Part of a small language model's weights.
Size: 10 layers, width 512, 8 heads of 64, MLP 2048 GELU.
Architecture: LayerNorm before each block, no position embeddings, biases, tied embeddings, ALiBi, capped logits.
Training: a variant of Adam for these matrices, 2044M tokens, 8573 steps.
MLP neurons of a small language model. Each row is named by its layer, matrix (up: input weights) and neuron, and shows model dimensions 16-111. Each number is 200 + 40 x the weight over its row's rms, rounded and kept within 0 to 999.
Before each neuron's rows, "fires in" lists the words (lower case) most often at its 100 highest values on Wikipedia text that the model never trained on.

fires in: "of", "as"
L3.up903,269,181,168,205,173,232,215,227,170,158,241,204,212,196,265,221,166,199,191,213,255,229,175,232,181,176,225,228,172,194,184,243,212,174,181,266,248,199,133,217,221,207,166,242,285,163,190,153,187,197,198,160,230,202,136,179,264,236,251,196,180,152,184,179,200,146,218,183,205,173,174,213,173,141,223,156,149,238,216,243,175,225,179,159,179,223,230,215,159,182,304,182,212,266,196,181

fires in: "in", "of", "on"
L5.up76,218,303,250,183,149,229,133,194,252,199,246,184,236,258,224,165,226,289,166,210,189,166,216,229,284,256,222,223,229,206,168,190,183,200,155,210,159,163,176,237,217,155,174,251,272,225,132,238,189,153,140,183,186,198,255,274,192,232,196,193,158,144,175,221,197,184,191,199,215,209,242,195,248,222,156,165,234,193,186,208,206,237,172,213,197,189,247,219,252,138,240,273,215,216,164,208

fires in: "and", "in", "on"
L5.up1268,191,178,221,196,199,188,213,263,285,129,203,178,184,105,226,157,179,200,210,89,145,189,218,256,163,225,188,268,238,227,196,220,155,258,195,196,194,167,195,194,129,164,248,193,252,110,265,211,209,161,219,245,257,219,185,180,197,269,239,203,282,194,143,181,227,166,218,243,244,202,187,256,152,200,208,186,124,154,198,244,228,205,204,168,222,230,187,207,235,227,138,174,196,233,256,187

fires in: "in", "at", "formats"
L5.up988,250,222,241,187,192,155,200,145,188,211,178,199,161,247,218,177,193,150,156,186,126,155,219,205,221,228,211,220,210,191,187,208,159,182,237,144,213,281,219,222,226,196,239,187,196,115,172,203,157,179,200,167,150,209,243,235,246,206,171,196,207,184,164,145,208,208,184,207,168,196,213,241,235,163,159,182,180,94,131,155,269,169,127,253,198,207,179,202,210,205,255,174,227,167,230,244

fires in: "was", "died", "were", "married"
L5.up1127,119,192,234,227,200,163,230,208,217,237,220,172,169,196,255,167,217,172,214,232,202,181,168,249,237,100,189,263,210,225,140,153,282,254,201,229,197,284,233,183,214,178,235,170,191,237,225,159,217,188,270,195,162,243,163,128,147,194,190,219,224,228,168,267,191,227,234,177,153,257,193,212,178,271,203,192,208,157,212,218,249,215,187,208,215,181,134,189,166,140,210,195,108,178,226,197

fires in: "0", "born", "spent", "c", "their"
L3.up1479,201,178,187,191,248,221,143,268,170,166,205,214,141,195,197,219,209,191,289,140,213,135,183,242,199,232,241,241,182,137,181,240,175,228,305,199,195,228,131,269,233,155,246,251,132,248,228,208,244,190,310,143,212,212,243,210,215,201,180,209,156,228,184,195,207,205,164,185,165,238,243,257,224,221,183,214,169,240,271,159,239,160,233,214,174,175,127,172,193,212,169,136,182,276,227,112

fires in: "in", "inchi", "climate"
L3.up1780,148,118,218,240,212,154,225,247,187,265,265,127,133,183,207,164,225,207,232,192,228,113,141,221,178,237,227,172,223,245,167,234,218,158,199,146,192,197,147,191,157,218,207,164,236,200,251,160,182,247,113,208,204,166,189,115,232,280,220,187,240,214,242,216,175,178,245,266,161,147,215,230,179,134,196,185,169,236,217,237,185,205,232,144,188,196,170,225,180,148,156,190,169,241,187,182

fires in: "of", "age", "kingdom", "round", "for"
L3.up490,270,231,225,225,213,167,206,184,161,208,221,118,205,165,207,195,192,178,223,230,247,171,181,181,258,147,229,163,200,201,138,208,255,205,199,199,173,181,220,189,177,160,201,222,298,204,194,242,155,255,199,203,130,235,201,231,193,253,188,183,276,231,257,233,117,221,175,237,205,257,216,214,139,252,176,202,234,189,218,215,147,208,116,153,185,242,201,162,252,189,210,159,198,209,185,129

fires in: "of", "with"
L5.up752,150,194,223,178,145,279,175,230,184,182,250,126,180,162,214,203,209,262,186,209,182,221,204,202,207,270,194,187,224,204,260,210,174,198,210,134,186,190,156,166,203,144,204,217,213,165,238,186,194,251,216,209,163,171,199,206,122,178,202,196,226,216,222,171,216,214,116,285,219,166,220,226,219,161,127,138,230,178,201,192,220,140,211,224,238,199,249,215,179,265,187,185,218,281,236,156

fires in: "in", "from", "at", "museum"
L5.up1058,210,193,240,205,143,175,178,195,222,279,193,230,211,203,206,211,225,183,215,160,221,130,253,181,187,258,216,167,220,163,237,232,173,232,227,169,197,200,206,191,106,149,211,197,176,155,198,254,149,231,157,118,186,166,229,233,149,154,200,165,221,225,185,238,202,201,161,245,148,243,189,235,149,187,162,205,218,254,201,186,202,238,111,194,215,250,214,262,236,258,195,234,247,260,206,153

fires in: "for", "as", "of", "on", "to"
L5.up686,221,183,268,209,187,202,183,257,208,262,209,186,223,227,219,290,172,176,218,166,170,201,177,200,216,160,201,280,237,151,218,277,206,211,191,234,185,170,230,255,129,208,160,209,175,167,243,201,212,197,189,165,216,151,172,263,191,196,185,175,213,146,257,294,222,196,174,189,213,136,220,246,188,128,203,269,205,134,227,216,131,228,189,179,187,217,199,201,253,131,145,184,174,219,226,93

fires in: "of", "to"
L3.up1306,217,218,274,217,243,254,226,221,219,210,149,181,272,245,201,237,232,227,163,253,152,178,237,245,242,223,189,217,214,228,156,239,274,144,182,184,232,226,176,255,256,188,177,135,182,181,176,246,170,210,154,202,225,196,132,257,178,287,218,195,209,140,162,182,162,192,159,229,228,165,225,113,191,169,190,188,180,170,198,193,225,220,116,197,196,235,203,263,240,129,244,190,212,203,237,185

fires in: "was", "to", "is", "t", "would"
L5.up1532,208,229,209,226,201,206,118,221,207,158,203,224,173,242,179,164,177,166,248,205,236,220,187,232,233,228,178,229,159,240,141,194,215,173,287,217,289,180,253,187,178,190,206,247,227,184,155,212,245,166,234,212,221,187,269,200,199,130,230,182,163,145,161,111,159,216,233,165,180,136,242,162,249,238,129,219,135,222,202,167,253,234,211,249,214,283,210,160,231,226,126,164,152,204,255,156

fires in: "of", "georgie", "carpenteri", "to", "authorized", "as"
L3.up235,330,168,157,233,208,282,234,217,218,316,218,230,219,193,216,140,296,147,153,209,135,166,208,202,309,159,221,282,136,222,211,187,112,140,190,274,159,249,186,224,202,186,324,193,146,203,309,154,265,191,240,192,134,194,245,250,192,175,180,216,112,122,225,194,193,165,208,225,181,175,190,181,231,164,230,178,132,216,206,173,195,219,210,202,213,161,187,188,221,158,274,194,155,223,154,184

fires in: "in", "at", "to", "of"
L5.up879,189,215,275,199,146,192,224,123,249,135,204,262,218,237,228,139,212,128,197,200,175,138,154,254,147,188,226,146,160,231,298,231,205,213,161,208,153,258,158,204,174,166,265,200,223,150,228,206,182,189,236,139,159,90,234,190,167,213,167,221,244,299,210,205,197,178,158,158,258,203,243,162,248,212,239,236,228,170,204,138,237,238,163,154,217,211,251,197,194,112,228,244,209,239,219,153

fires in: "to", "it", "which", "english", "how", "that"
L3.up1067,204,190,155,205,199,248,204,207,191,203,228,256,203,163,167,251,224,174,202,198,185,209,242,153,180,232,275,234,261,171,214,191,156,201,185,231,240,170,158,152,275,123,206,194,297,209,248,147,196,206,239,159,218,244,145,183,153,184,184,209,222,177,159,205,168,179,216,189,232,218,224,185,219,193,197,219,212,206,146,224,102,282,208,245,147,194,164,162,241,122,247,104,217,232,257,182

fires in: "of", "a", "from"
L3.up891,310,238,224,177,152,231,221,162,323,199,208,204,217,225,172,242,232,179,181,193,156,190,151,273,199,168,157,176,234,210,158,216,273,198,212,244,250,177,130,184,255,158,237,205,201,201,233,200,189,285,164,181,151,142,163,210,209,219,214,170,154,86,170,164,112,221,205,221,198,206,202,164,210,234,240,176,200,119,170,215,192,223,197,137,181,212,192,190,246,203,299,186,253,203,153,137

fires in: "and", "to", "by", "as"
L5.up18,167,215,252,237,141,193,166,188,207,240,300,209,209,232,204,181,235,198,216,222,225,207,222,232,210,264,227,200,195,163,290,236,247,183,251,189,161,213,212,150,187,231,170,245,196,164,164,234,251,288,177,212,188,164,173,243,274,226,241,207,120,233,236,205,111,162,161,216,150,204,155,244,300,232,188,187,242,151,149,256,257,268,216,251,220,150,127,200,222,175,213,136,231,133,202,229

fires in: "of"
L3.up1865,239,109,213,230,196,176,202,185,175,246,160,221,209,151,249,115,221,246,232,158,222,192,228,182,216,227,194,173,191,177,145,242,200,185,155,220,223,210,152,200,188,178,238,133,308,176,193,132,197,212,237,122,256,188,183,253,159,210,158,155,200,167,177,207,151,195,187,208,176,211,179,228,215,144,163,197,175,157,176,155,140,216,223,94,193,192,226,142,218,179,237,177,221,212,277,196

fires in: "team", "school", "living", "right", "life"
L3.up1510,194,294,202,146,155,201,154,170,173,250,225,141,181,159,235,163,307,192,244,222,241,168,173,263,155,240,155,169,217,211,203,255,218,258,253,207,262,265,154,249,158,130,175,148,200,188,160,191,216,224,261,213,135,208,256,168,225,174,168,157,208,249,173,208,150,209,202,180,169,202,215,156,293,195,179,228,208,194,170,204,205,197,210,169,209,185,193,163,184,196,235,192,144,197,211,208

fires in: "in", "of", "from", "for", "a"
L5.up1163,210,147,251,199,180,223,159,238,293,208,219,190,188,207,234,228,195,173,214,207,206,142,242,248,217,206,190,153,161,262,240,200,264,199,245,152,158,172,153,212,173,93,142,248,206,162,152,175,199,240,258,178,106,174,192,190,203,247,221,132,180,222,201,199,163,195,164,247,265,235,231,219,270,176,171,199,211,213,252,142,217,253,186,154,179,182,222,146,274,246,231,159,174,212,221,147

fires in: "0"
L5.up1533,202,191,251,132,182,203,193,177,176,138,185,215,187,152,207,179,172,203,162,233,200,164,169,208,108,190,182,263,99,192,160,193,236,266,175,223,107,190,209,256,157,223,106,192,168,268,225,102,191,225,228,214,236,246,173,271,153,216,236,150,244,205,232,143,158,166,144,223,179,252,223,217,192,173,204,199,160,181,220,209,210,179,209,181,223,172,201,227,159,279,159,232,167,247,209,239

fires in: "also", "it", "de"
L5.up325,177,269,216,183,174,228,211,176,237,199,215,237,248,93,189,200,205,214,152,252,188,168,199,172,149,187,217,218,208,253,158,264,194,221,233,220,243,243,190,224,225,220,185,174,227,170,149,159,263,273,225,180,220,200,169,144,186,182,144,162,197,260,152,137,221,289,205,218,114,265,195,205,156,271,202,190,182,202,199,247,167,160,104,239,131,203,236,212,187,185,143,184,210,186,222,214

fires in: "to", "january", "march", "out"
L5.up1063,177,230,206,203,279,221,213,204,240,185,210,185,201,136,185,169,193,213,205,212,182,127,170,192,115,220,165,195,224,96,229,212,208,147,209,157,162,224,213,200,222,149,151,190,146,208,244,130,246,215,160,146,159,164,253,186,194,199,255,171,271,154,219,185,121,140,162,239,248,218,241,174,175,230,154,170,238,171,237,246,179,229,71,140,248,217,211,244,216,254,256,159,240,208,314,232

fires in: "of", "from", "in", "captain", "band"
L5.up84,252,179,210,166,149,233,190,233,186,167,214,171,231,176,200,252,210,201,92,218,195,208,213,202,222,144,187,186,154,155,242,204,190,220,217,159,199,167,210,295,229,136,177,203,173,157,285,206,257,163,135,197,280,207,180,218,140,181,167,123,207,148,156,238,171,193,220,212,173,274,254,171,256,205,200,195,142,233,176,152,178,189,202,147,139,193,196,223,214,165,228,216,146,263,184,194

fires in: "it", "dr", "thor"
L5.up1562,240,211,169,222,186,196,136,181,107,161,186,246,212,111,148,244,189,201,205,170,189,134,241,132,187,242,173,196,225,231,243,182,239,191,158,174,255,154,163,213,237,194,181,157,144,209,227,159,199,199,224,144,208,195,190,155,266,215,215,192,206,189,169,255,165,203,157,110,173,199,264,148,187,220,212,211,168,246,316,277,193,184,195,193,234,174,179,225,208,162,241,140,247,188,233,152

fires in: "was", "were", "is", "of", "are"
L5.up889,218,211,237,168,282,181,231,180,238,220,241,196,217,216,219,164,219,147,203,127,220,274,211,287,296,206,228,136,99,224,185,171,229,206,188,167,256,141,244,264,222,134,281,168,189,238,206,95,303,177,229,250,239,199,157,188,198,139,222,201,216,135,173,189,186,282,157,169,180,167,214,188,132,187,197,267,98,223,182,204,186,195,250,307,197,142,165,106,215,262,131,153,179,216,162,185

fires in: "and", "an", "to", "a", "in", "as"
L5.up1041,248,307,236,229,231,251,174,161,170,204,236,217,169,176,295,152,196,198,215,214,232,174,215,196,236,253,213,227,192,187,183,253,269,172,181,193,167,196,226,134,180,156,199,206,198,204,236,239,236,179,204,163,267,251,222,241,233,180,246,150,182,224,255,137,233,121,159,177,171,181,179,218,228,173,244,158,166,221,203,130,210,183,199,232,152,203,178,206,185,237,177,266,196,169,258,281